MLP neurons of a small language model. Each row is named by its layer, matrix (up: input weights) and neuron, and shows model dimensions 16-143. Each number is 500 + 40 x the weight over its row's rms, rounded and kept within 0 to 999. Numbers have three digits each.
Before each neuron's rows, "fires on" lists the tokens most often at its 100 highest values on Wikipedia text that the model never trained on.

fires on: "t", "at", " on", "ch", "N"
L6.up710:509509504543473450558474525448442591515551424592514476487467431597519510473589526534543518543498485529466495506455447488421470512503524507568472474454503488489508426494535516535484485492544556441492469496472495477433490527505504512577558526454522521510583489497553488458550561526457472514522463472413454485470484550565506507507454460503481441508498563508460479502565508441427512505436

fires on: "ort", "in", "ent", "est", "ter", "or"
L6.up968:554466470459517528405503455522503479520514476490454522538458480519482447519503490481505525496451471525458540586474435546473525471458528537560546578461512550443454595405474479489556479474470541482482560496495497472504482407535536486440471445523521507422474551481466576512464521486492551558543486398395584514472455505534499470534471483479583502443447443509579502481491518503564536588461

fires on: " |", "re", "il", "is", "he"
L6.up27:539512462499520538559422425590523474502519576443491500580559491516473459496552457513508496449465498528543437466478506517509587553506477491571499499536494479469535533494474506494575490470584538503450429528469470482496552442496484455526606498458440507486523519465529425476500466525457486534504522465486535575457487491514511521505525478447526444486547559521457560510491453509544434519582

fires on: "ten", "ren", "ina", "man", "en"
L2.up802:427465460511505513459513567517497456486548492438545516476469493558535616556547470434519472483532554487444507496471463553470496544532484542517467528487523475499519497512526456516513457537443525492481462483534489413475505462521472523571473517477497478518468430548485533566602592517473474497521453546514561514519473527466537511513490540445479474551545493482546528399438470571509515515538

fires on: "ir", "g", "o", "l", "re"
L6.up748:493496465527462555509475536517488501540493535419516562542405544487486534518468502465492472513494503516536430545402565532513485451574547502493460455489511459558570575496506529516557525539521531477449528542521477586459527466483506572475535501486519455447430520461522485466446526458477539506448525510543569484528472515449501474496500470490539516525576523467532518499527493470481524543498

fires on: "st", " St", " j", "c", " Ju", "p"
L6.up846:531616486454472522499438539468484512495415463569504488431516441456523500467489458488394564530497497528493429477490508464442502489531465511479510527541507462538540557506538532485461437494503445543574522497470446594465500504513560466444522527491440516499466445482487460488490485461523548535508574421508560448483477487479475447562501527444515511452477484466425521481468505534501541550474

fires on: " A", " for", " a"
L6.up870:515454433482452489458554500474525488533478514460454520580485545483510501568501521475422489521479544455539500440538516490453543504482384517526503494514545477465498524493471410499437502473496469480570483492497501470540508525507501497527523554450471539492517450410535511476477462569506551534470512544491521478477546457583537485426491498450536502510517532533482483556487465465517506440504

fires on: "01", "02", "00", "99", "9", "98"
L2.up351:409449520542479506517496546461579499492520551396487496483513501564561434531528462511580458501460404533423510497485532486479550510538496572519509545542516462476447507511502464592504501489569526482479559532474414498508544566565506441557556506523532514482473547536472505526469517535472455505483536472477463506504467566508495545494520490484548503405494502521455564540476505493453480479520

fires on: "ar", "rit", " a", "r", "om", "'"
L6.up116:478481545546474405510534513464493480474503552443444474507481478486538392555558456533487566540456465533529483502564564497450482475522468527468560530463535581464502451499501437481480479443463428508520511556497498491558522482533544504486515528457496502489487476448505520458444450505502502523529534511519518581539448518512565504570498480460498506537527470498533460577463519516560512496561

fires on: " St", "st", "t"
L6.up772:596495481465489495512472499476482564571333493377505546416488443462496458507547483483430536528558509507510536476479534461486459469558583516605472432517488509511530525471522513431526515556506475469523508480471442553508497489494456521509488448584556479527495492498505497532413487467480497516441534501471538462450487491464495451539474469478481568484581480504496459503515612476441522570424

fires on: "s"
L2.up331:420463462495479576457535494514529523458489459494552483578539505519457511511518464483464594428557539502502475469575450546496540485511508475414440481513460532510463517505520473525509517495471447468478496585494542580493481525509446491523539497429464516529493473507471443445531515568539543572450548449433517468501504595527517517468463449472568520491497485467485563472473592471383534524501

fires on: "te", "io", "c", "pt", "d", "e"
L2.up433:485462463482494463494507489520530484525480422499464448503567486521627444507534505482462440490512551496485533475420589539438429468467531514418525536478533517493504559519518464506450478500414534401489541525522509487484544527455474434434558523460518508453556547503477487525479581454547586518511535437505397452599518468470473447465496530458522492520466546466494500539391535522538481491542

fires on: " st", "e", "d", " se", " m", " a"
L6.up915:505492472544531446425507484432526467471515465488515445488524452412478506507540481538408525523503471572595543442535462488496532505467528500467496516571502437503486473511542497481509551469484558514468510522445464403462473448436468583462460516485494477481610473530511514435493444583428531516543527562466467481472507527528458542463505464488541521517517443489529467558493528550408526549576

fires on: " that", "k", "p", "c", "t", "V"
L6.up799:568435527413562513497437445542581542540558473537491465513499521519576484446511438526517531446547454492476483491529551524510458504547567477494503537517520500516534454481543559459543519534441427526526474504438513448502475469547538468461494521559516505512599548568435498441490455536546485516388503488465439405489541477494504592524454473481465518508556417481494476475499502522495490468495

fires on: " of", " in", " for", "ot", " from"
L6.up216:595556548499472458460509542514506465481462479488482494493495514530495458519464527503466492485531526509571547458595480509427571573500456450537490459521514512515482551459535473499538441520572519465426453476448499467503534522447512523582606503464523511507514471526499508483528519479546471519505512479539434458526534494527544415422504489444470493467472513473500456567548479542517452554467

fires on: "en", " In", "in", " in", "m"
L6.up11:564491432417466491520472483558462498444426484450430492513531532456537549513475591575560536532477589510525484538465500510510455514461480518466440433490483536560456506495547495513454517477521491473469572473476466506564477526466547461489465505521514535440534462538523539441439540545476560529546495546545501602462526451535549511606453508519469511503524489487491496430484518465553550547441

fires on: "in", "w"
L2.up28:469529496480492495537518543513470443489573469429491548533478483516493542521557441537495470514510521479509551472541529442456493451535568458482440502457551535482486443536531456469462389464499439460506542565486545491594526439594544502511478550525411610417527482497503461517470547460438438550497460571493551557522453525592531531475515503481528511565457506522495494504474419516514444563525

fires on: "8", "9", "88", "90", "86"
L2.up831:445548504457514549535492488514508531461496483568537522540455467516453524511493466491542550521440495484562524468471518504429422478540524454442535498532524484486489497507457502513521495486534527467449537493497535470489541462418498581395428475481515388502495504423472454516488513424462458481468508482486539606539487573507499452511537462509424489537489577533457497481546433481505460474527

fires on: " B", " A", " M", " C", " H", " P"
L6.up570:525596510488512530496510438540491510412441470517564512468533503576518445534495493510511572496511473524512518461431517513454464463475518536539518552541527436490412488502506513528451424563477440480494427476513517477530540518453567514486531552500512480498425437530463524519513520551473497485489419557495445502488482536567509515522536514507567525482454551497442518500437495558526453504462

fires on: "o", "el", "a", "in", "y"
L2.up147:495589475472476570511514436495407532416429507481447467496452487492499483487501467459484539493560551460558581490481477493494577466469565549493457395492525479487536560498506543512506425489555465498492518479485448521547516513475504467552538575489526526523486495529522460458502435521482529520452478461468547500518487522525507535531498422514530478518472503537488483502507508517510502501493

fires on: "le", "e", "ation"
L2.up92:522594503444544548553509528472446447551524477496505463454506460537452548481493444497505519556484499458473509591436529421565552471502500447490577504485508602524486499507542546507478505459489478469471480496491452535459527499485525451463472482528503452478535473518500517575511495510434530571502498571439508520525518458442535459480525542549533503470540448515501566522520490525443421506535

fires on: "le", "e", "i", "iew", "che", " ="
L6.up241:530477525486426554505480517459552530526509411498445455539492492576488501433507533469603549553503529442471520494492489513462495497483559483474550438452480508545481512449570384481396562431539587490494489500565503550487485537487515477463503498489544449556477517463483468456516513448445518486494387514452485581501498464502549482500441487487517478454547506544505465472518422538469538470582

fires on: "ar", "en", "n", "a", "ay", "in"
L6.up668:462460473515485474541442479466494573506490499568509548528466526529493569614469476489529500497478529496429487553499486514429524494536437502523472451502586476450504461461499505578539505453472493542497562505468554520453428543553564546496489555460476529532429485538515557540463499482522515533434461516501523472505560545489538459543450477539533432554521539463404437508455475543454524497461

fires on: "t", "/", ".", "p", "iam", "att"
L6.up383:535420500513521510460446489472496516585477502491483573527518548432521547526488448455476538579512525520571450527491449407463459435465538476479506577560483472464487501539527533472538535531535538563500454562461520441487463513516499517424497547511471440471492512493499471421540489485550484489462539491543454486515546437473506525426449511415486452533509514426527491561531525429545514468418

fires on: "ri", "ce", "il", "r", "t", "at"
L6.up654:587445517499441520481506441483477592497447478505503480535456492540506512424521541508496491469460537481513490484452500425493450508441570498518495496510452485472459443496566500491473416476523557517484448543485531545524492512467490500472515528488516541469550470490538461507539556526494505484517499591420467507482509417450427559521478551507490477577581478514544485480505575469561540472449

fires on: "a", "ik", "it", "as", "in", "os"
L2.up1020:512550488476436564481446455456481484452496489496483499527506498450552543446550504479483519477455558467518473523525558517520522487483580569448484528491449468401440502603466562595470480493465442496504562541519471513484500471535498531472502518433477535537471446536465468460513430554505470553448502433514480515455514455456540547611494550436499545512507515532479510558486501461562529511513

fires on: "ong", "b", "ang", "w", "er", "g"
L6.up304:476540487491458470463442547500488495540417558468463507483478498470481440466512442564487515477486536572439547529485546541472557542515489429600485524504540603508498492520535404524450552452552437552539535551574397494504508581463486473497489541475516521524496456556459472464489450462494466566498504537461441477540470457521562496439454492532550435531473531472502485526392499429508610553490

fires on: "in", "au", "a", "ach", " inter"
L2.up161:423560524407548511538475467461498438440562526455534515516556476491454503502623471542485533497459504458553490515505468471461497512506435496453520464506548426436531377462525458506481491541553538521485515484511477472534529474453478561567428485445469526436515460483432529467483481558451565545491388490517459559465418510466490519487500541494505425508502543514484452476509463539550530576539

fires on: "ed", "en", "N", "ay", " by"
L6.up613:466487500467488550463474503524466560492410563532524523551466488513525534467473455450439557474489475505533545498479471481498487479494482568488511492566582477516475449513419468516524569474495475464555585398554541512564470489507504457475497476451474510516545536475517567526474510454495555576504505467482456494552525467492501493491516446464508477524574478461486479416483539584429513494469

fires on: " Aust", "y", "ust", "m"
L6.up405:518483464487460494471478474511543471508504503491573515420539528495494439514561519541427456504490520456500506483477537493589459500517506489535514507532473552493547529502461499579557422351505456460520466499511502481553612518541519513494484507560488441533513441551523489447408516471470559454504541463494554615479508517532480510521511538499488542485394562532562535532487483505438460522427

fires on: "h", "ar", "p", "b", "at", "ut"
L6.up326:537529388467536453537473524463458490470429502465460463541437413493467467508468498458488480474464527515525547478495533489482469465524493520559491574408630474477577468507492492482480532439521525543542413496544500552513509582460510427470518488487531469558526515496506451466506485482520535533548461489494483484531525475533479495463485483473523419517462522541532571557521523509486523520528

fires on: "le", "ing", "e", "000", "r", "as"
L2.up626:542490520524490596555541511504570585505530498476426526424549517462449457508558430505487497492502525477532579473484471523404512520495506510472491537543499527499505495465545472443456541517502442531544527472513465511536508520429585538518418481555541527635468450497500524464469424561503556457476486504424476522531437501531448492434493522473503495465515528568516493514563523513434599478454

fires on: " for", "ed", "ar", "ir", "ss"
L6.up573:532448531527479497554471486453565447555510553516498453531477565563555555518468497524560470546469457443509562451520523490469445460534466440532509453512505538487487528472583489558505564490410478522469446475509490531441497476479467483502466475471476488513485546506469442499465576506531468483456518517480494537530547412566501489537470491503538492525612563521498528497483472609482519519506

fires on: "am", "ug"
L2.up446:503449501510517531471494509496499472511534534448523525408461493525478478485521459476409493517525566531442448502533496509439510570538429596530532612489504493591533478545539475537491464475512465485443464519502526498517487525515513569454494537462483512504538471466431535481438489527465528563525521494503474518427519554485473578492500552460538521541523404464467555580448477512405503476485

fires on: "id", "et", "ace", "m", "t", "ict"
L2.up566:502538523427488488441518494495504604520549496515532535497528467427476497511510576509413516484473540530503490425552492351446536452530529494520564506483517514529534483532486432454505425498518524457536531529497516532509506514427491609516539522549453471507525494505481512524512468513470568513517443455518518563479483551516486493485475563416468497502514441507509536478461484522451469509509

fires on: "c", " and", ".", "ot", "ard", "ell"
L6.up167:462474480597439476506494484510484505438609524557504464495575496532535470475523453489569515512422513487539437485484527491484552480518519524540476465482471407552473538527517556529524525501500541481529484489482466492513473479483534487571478501520605475441428553421544479486523493516444421553464535455504512474429478430534524506536468464472531490468580529537508508529486477525525481534475

fires on: " is", " was", "y", " to"
L6.up295:495478509447474588511479460604523498487507483572464603510516526520510499453493540461536479487511599500527513495512539538496482440445517463449448558452473494518477489538468499475460548542498558544485548500525498575533487410537531553441521517562520485489479465568521506502532534533499523465468518496525514530489506457446389495500518499514442423528530525459552462478506502493483516591518

fires on: " gr", "N", "st", " /", "ide", " ro"
L2.up514:444609484443522500474491489499502504477522521476539460516582432555470479503544465473453583498515490549475547506498469359507517483497443483537569454474477420525454525509550438536542500509545542578485537527504451473533476487536618549492453432476516515485569477489496487503421434511508479523531413466470450518465565491481490495520500501477534493543452511430521458527509497470500483574567

fires on: "2", "4", "8", "1", "9"
L6.up400:557475466429475426500478534490520593449508496623512462495490477484456537493494425522493466499448573515505536495504447519513410553514567467461477518592457499472522445544534519498489462496512526482414548504491561599482600470461561459515510435552541491483540527543481548528532532516448533564469483496474485538477508477492477493559547463487478425517503587524557472464495505494515501496547

fires on: "v", "f", "m", "c", "ec"
L6.up950:505519462539530437500487438504541530516522526581412554537587557532488516442512514531512506517514461492473471555563503503498545532510582485524513427503443454583540448559536437481481459502522510511494517484496468449449489479490482501551532497509495504536508471513536514527494476464498465554446464484438428460465570558520532504444503495496467554416470540552482534473502529489546490540566

fires on: " D", " W", " B", " P", " K"
L2.up159:471517491470526566458443404459486539462518478453549492516534451544399513488511512513471513397499507453506532437467452473470503506514398565468489541496474484552478455536451497512549542526455479492392480486519506473521534483530582514512466494504506548461511485465535567439445467530473558550543457528490391499488491532510517538492523510466555508509580610471488494587493459474466460506483

fires on: " in", " by", " over", "he", "-", " of"
L6.up98:523490470497460565569483514553529548472514464462520532476517521489506366524430542464531464541493488523476521455465475500503479452473445458554535531501472444535521491447520544552534509500500533555444426516454514422496532509416501515508535532480487510481451446559501561419461492425493527525569570423451479556511548501527540477494565499495540496510464478559522507520409527492491548532475

fires on: "os", "rough"
L2.up104:488539483507521514492529424523454518491483458459553501460529428557483466465544518511537474456506533528500590439461502541430565400526488529484491555551555485491423479433497511547478465532555490423480538577530455405499527497473533526549455481508526475570479509565485470516560458527424469526484476435427449490470500490492452529465522470496536513519550541520462528583450492466516511543514

fires on: "m", "ers", "ong", "en", "ov", " more"
L6.up581:490528490491459463476524554539444514560488504496433419478464483503547490507479523528496517501495554394543474507482556514542472567551578510478478455430539577484495496546479570585444504465485488484541520539478429552483542460440508513556489532467480553482458535394478517466491518534538533593575475466479487558495502440429547469533545418481467545516508556510505466491551498512510605552452

fires on: "in", "an", "ward", "id", "en", "e"
L2.up201:484535479472496483543518554529474546501548536441449524517521456515503599558464479500532471581461449530475552574479535494484585460543488484525557502563454538563554443565495471520487502561498435569486481502532533484534470506429507499481508492492515454561479436520452470488489468467482456495489463537458421534561510535455418542506488459496532466489511588566542493476454510494483436461512

fires on: "in", "f", "ut", "att", "ific", "if"
L6.up530:466472489511530542431532549548423467530508606456551506537503559562526451488520425536518603507475506494506537547407437497488561521449526491512498443424532457515507534478505502475504532459497548480461505439518471568478469452534524501430514509570516504521469461529549499547504484454489496513506563507426516482580506586489532521440530480487449461504541589513549488485514452491562467515508

fires on: " the", "h", "c", "ag"
L6.up806:461476612523577503498503497466474507460408460490480533448517492512519484441492437502476539542462490502568482461533453496535405464417565464491510479409461468471530515522503496516479459474541566527493538434425436553549486545540522474499539514579496491520462547509513545437535453536420508533526503492505463469404458510531479555448512529564464547570489451512529476531483488519485559528512

fires on: " of", "b", "-", "t"
L6.up512:544517476464423500537505498520515457464516513487526539479489476469482494494425581476566465481553551486531466514511536521402438530473518518526543509533545566458470472443454543512520444527489539488488519469456515415502554509461535542466465575532512485489536540507510521526474530516532530463508542471495563608537488378479486538564521389500475452536439444512562437517491485593511536575482

fires on: "ar", "am", "ac", "or", "er", "-"
L6.up943:469524484535464505546438539531545507486517459491435522446406607469470464536496476552501511526474547489480521524503540468510466499499507449525478445541448510488454449515537452425492595488530491556496528450540559509407449496446590486545544434466472560527497377565453475505451503605485460525468530446519540472494517524497459509491536556522592560515516471513479478524506509499443548481519

fires on: "m", "b", "C", "r", "c", "ad"
L6.up286:476462451564489520489553529549517453568479517488446527489522458477540509501486508497444559536573527492491489527479526503474571487500617503516537434468520500470583514447477496574540529486552513467468545517475422522485429525493495497511526500465521422494457438503496429532445439435500513509490570472477442433449552429512502535525483465471481438458493487527388540508498533511547556496483

fires on: " Ar", "ar", " Tr", "l", "h", "j"
L6.up964:500472499512501472504432455452517457400454546484547413503465470457492508417511439497488518441485512502570396538448550496478542452549525508534498481535502445522492437510503496527475473428523526571496518560459538517543514499473521562520455410551545531602504491523492501530497470589491463508518458481520508471485539513494491440470532547481569479529463448538472537586498457458467501562506

fires on: " the", "h", "as", " is", " th"
L6.up674:533536483585518543486540447514541470505518487526528467549434476444474508465487465508536462458519583393543447486504461484499501425445517485482457486492502516516484532465446523487531487427509498529535518464500520538569498530551463427478610466538474467504495506453584477436460469480486580517596435499506472511432521477553496555471428537549434492477547554560530471469555459373479535530493

fires on: "enc", "g", "ar", "as", "ac", "est"
L6.up154:503548532518480551473478473488462494481472468526474563441464541519455439511506498521490494506557455502503473523492483469540479455544501493525432413490522603505469515470606504452494464514526505527471458497507465574515509581495507520484498445470586569506582495577538481515556513556485486477541557527455495488535558445533537459555511476487419493488547481395488487467562492488411603520525

fires on: "ur", " Ar", "h", "ul", " A", "our"
L6.up605:522541462521468467428507508501513563471445509605538513523545452533492470475435485422484431479490536471582522473501487471467497449514534516495522509454528462515479468497437487395468504527518517499559532456489534489446469459524485483547505517530516532456524511469444502479477496535572544493475470526547531475469498520533532515382527464533485478570521549502434509601469513468510531507487

fires on: ";", ");", "N", "ide"
L2.up298:456557519487480475504487479461500493466537530487512503521556464518482508446555485555472501499472474480447536429440507501486524481539495539511553494526511450504491467482418519462554499547523452561507496419477483551547470561469437500490510494505475438511532485554526471552420466467499515521475486453483429462543474535535541492487550564490523410459516506464442575451482533599511421546549

fires on: "ar", "v", "i", "en", "b"
L6.up480:511517474485489541494547477504526556464444480523438575496439578526540530547525526522534600467489508489531544550571507500404493572513448493468464552495456528486424442458466491552502489474515453526488490493515485524405451500551513530522438480501477489494429568475527529516452601534451496471555486419536425499425557490444527480483516509443457509514506492506520535540519476470520549435534

fires on: "ar", "u", "s", "qu", "ic", "ver"
L6.up36:478475532468536539503515425512541440459461478502526525555461502519412510482527457479476532509485517474492535441460530517512516539485518427417494514505514461473477417477558491505529506517591573494503486574499532555480468532444525512544524506490601513522514530471470522457527566498485487557384576448525511520468584408463553507503475486489464489504459531410483416481495531477431523459447

fires on: "p", "m", "a", "et", " on"
L6.up427:550556481464471528470504521526534477497508513549443503481519574412482448475549589529522515498558517556497418480503516493450498404588498611490505489469511546518438502444546464481493552482506513515513479455414498557479437457490509544564515566517472506468512470616506514534480436498557498494478526500496498546440426472499507452492470485475534474605564501509494480475512538463478485553497

fires on: "ar", "im", "ary", "ic", "om", "am"
L2.up263:466455538474481516515487460470500507486594458435504513510533475503510429542553506569436472575510594437480515498462587537513529535447534540471500539509540489496461477532510509476521441483474515476472525578512570482531498518555537568548480430521445507509466507519507512501503457501501490543472532456495485551504537473530453485514462520506527490528502505455493508548480472495397532552534

fires on: "port", "01", "02", "00", "2"
L2.up56:477441486493530474566495558444550491494482489445450435573469493528556461472522467583496503479469475475439499452563540534539485475550439536471492411534467491496499497515544441443476498555551437479474515483454518548526534498496515501530565513479466474559472444521461425460469530510439432546526539475493443451494529514510568432453532588525493470531525531579426582516539493559458511517487

fires on: "d", "t", "ed", " the", "ated"
L6.up936:514551495504443482535506512491474547517442412511491457508509467499496461476585505460481492479444533554591563523467521438507482542581556543573471463494477523543484488464568452455546529489498520461515530468494510461569535530516521542472522567531506474533546561510470456460477501485507454495509498485509478480429551527540489502554484483564570495525507471379575558552483546509430508479520

fires on: "ne", "ers", "ose", "at", "ay"
L2.up848:486455480509566501498470501435444463467489529494444490447506478459482468474462497524477466485533567494603561503491549438521511536493505480502520524535554509486433466550507490475509562597532494502489523480503447591496542555493493494498480486460498496474530450428493448448478550571463457446565482562493468521537547513488471498573540542494469544521499529515553556488477528499477495569448

fires on: "per", "\n\n", "ter", "ir", "il", "ction"
L6.up796:554522543446480529509529512551522474498523494539549458549564515467478481504504491424479470507514514533506452449542532465513458544524466407493523579484424477500504509461586515554541508520480503535480479481555538392513497536501487511492501473620446525535486462478577458431504497519426563468505464509490500517553555462575489553533456504499423523509462493505566566472423488486482447529511

fires on: "e", "ar", "ad", "an", "ubl"
L6.up980:489523459454547470542438484467422494465416504511494548490492517507411485582528517479458493428529545522535520514471494517499544497563485456514525478487473477486490510429470581459509526467550493523474532610473515523461525546458559435497445441543608519505507463507584471443437495533471491504479502469544554496462533479514460554491540528559486480535527490517488544540466524503490485480583

fires on: "k", " k", " /", "N"
L2.up499:570493507540491478477506484535489460561502558526527488566447428511491502473551464574395517507492563466515495523520519402541463511549515481503463522452489405490471508549469462484571510508485551479515562516498471498579476453493535490515518413498456459517484448534529496447486548581446454506504470447488470425493511452467514487515492538548471475475545459495538533496485481479493463527505

fires on: "a", "at", "i"
L2.up503:464500445458489540581515507495567538570529551568509395489443523542569454536482481546566499455459552507497502500481567474468471487499534503484456512549525515454427521467498479458535514477497521425511483435513494516496537450493478505513547528499411526417507487497493529432492614521431455507511420541517549523499566482452563523560522506505454534521517481487526535548471447445530541503491

fires on: "ak", "ac", "ab", "av", "am", "ish"
L2.up401:503501525511497541574512532452503434405494548423420565475510531471551495526560425542454461569590511464381509508457502476594470448548485479520549515443508543390430477540440473446498536505536501477501488487538494476475533508532545503456514485483501524527495506543430465513505571507497476456487424536516563521520503504481495518538508559512581413490460536525496538522551485533481497491517

fires on: " Mar", "g", " A", "ar", " E"
L6.up583:534540550482548453489479494482470550445510508481476538453475482497529525515544517544467491585494541411499452483490498535569469509463441525554515574530559545501484431515541544549492496549577507431549495469483506545570477529477483446463562561489483520437493513575496514448517550543468475488479620443454524492572493444566528560504524436505526473481475529464461510408461481462437468541466

fires on: "ab", "ash", "ik", "ich", "is", "il"
L2.up419:539451498514524470576505474544517517476495495555481495439521522458412471445554534499575499500543444469507473472577518463490471498544438474499518449485550499507523500467555550627553492473509475463435429531530478444557532501506487572500549454483486506479535549497450523452449427478479476490402506550432560550501577383514496557496467488454471519492530575513453478529497485505416474462553

fires on: "ics", "86", "88", "93", "ican"
L2.up672:498571448511543556599515461389483565490534468536522441518520459507482533469494476471482533435507485517497413530503527525512503534548501501531440533544568507473495495488433491462476567506437531476465461473536492501495518486499444558467428511452523473487527481463484465520417488564411517525527560569494486526558539509588476473546524478478444475546504514449468506468512487517526481513525

fires on: "il", "el", "all", "eb", "as"
L6.up343:525549505484470536519382479513532489468489591505452541508441492527422525485556391533450519494565534535487527449493539457501514467507510497464496469474503543475543447473513557544508498538528531473455509534476543528477585483536476508504547510551564478544476525560523479506419454473507535524560446492535473453577556523577537449576512476511482515413496395560516463554462541512537502495511

fires on: " to", "e", " |", "le", " k"
L6.up490:520534586485613547595544536556501501497487527485520496512510497537427502517529475476537544519489486383504539471474468457542519551492526494517536494503407448528549479466505481464542494482564567514503484530472525512495481456507464520532503411468454486391522441450455548528486499526529513458428483503550465509539528487528528510588523473517517542506510476547450508445454515492427575492499

fires on: ","
L6.up452:502470508570542534562473525463485545469459488515409581521472508505472459502476467475508533514439522441502429467507503542502473563477520518484546454513509424592548492576504525595559419497504493495466480533401425509472484462493504441512518536471444533480538470492518495446514492449491546467521479479468524532394549481533501485536463497501565583494465494475542522546467469528556514537506

fires on: "as", " of", " de", " Mar", "a", "es"
L6.up88:557570490505551503471503435515452536466514478499563528503422492489521613458559517495430497560482514512475463470476551512444479437475410538498433526496578508501469486515537478459434559449533442539536551472498558515458466579541481448449560551451495525537463476481522474508534490585547476522502454511530478489507519518578522472506510404464520501515438495490502515484496489561544492528574

fires on: "iv", " |", "e", "le", " comp"
L6.up51:474493525509541492503453527481481523568505505455480422522496512536410462510563447447479561460513456468467469584545589499530446536519501559489504611441438478466543459449538475521480518499487431568465437565473522513535559440412523548461551419481469502526518502458524475486491490529481469448477513479559476541428514526531439474517525533488489557508560489509469524496439498522438496515488

fires on: "g", " cent", "il", "al", "ir"
L6.up378:526513466469435518461450499508494440453427567445525540565544515501536528498471463439469555521567517473526528495380505545495423510592497460556457491496500494480583479511464528526509532548477483512466454453553530540437509435577476482518529451548573510488449488496543457438445503539508490547506589501496546484508551513466503496502478476470552539529524501458532411449463570526455526526454

fires on: "l", "\n\n", "ur", "g", "c", "\n"
L6.up254:434511494542525498462590514492525588489461519498530593469453484505537532485557467469463461532475531469500515481483599544626540459556438507510491504532565509491524515472454537541506472542554491591433460527586472528465455522487495546418456533525556414502447395505542539508446496583427516529457522418508531469523505511485451534541477494537500555547450512504559509575573498565549482547498

fires on: "ain", "iv", "ard", "ro", "e"
L2.up674:530568487491552556477465525472488473534464454495515516539473492503597445478532403521471520516487488441484493517562533454520497523476469462465506549415527472540442474526548433521484483525502541467451536572540542487418523470504569536467512547589582457518515538524509484525485526531454537525516502571405479464489547480487458485472578511557504413429490529473528457455502535580567450432525

fires on: "N", " /", "b", "hy", "in", "es"
L2.up221:480506538552446534511552468501491511425461587537536570571496418532503467424503437473420493504517521576496479519472531496450435508557469537557578479444525491453542474466469500495452533486520558549403506467476421531546528518580527445429470442523495504463492483502480528487418552514473461555496452483451541466474542500505513562465507492444560519444477504454530485526551468504483527520480

fires on: " ", " I", " Sp", "et", " not", " r"
L6.up792:486512424538396460518485554502540529534474494428485459464514478535443501515542485492502545470560529387523482558496518498440534433570562515426515451531525430473473481490530532494508535450497454509488449469475528554498493488507534458503374489505425510506518425498484516526563509506535524507528541503496494534486451491500510501489513535562475554459506489542493488457475513544492484486491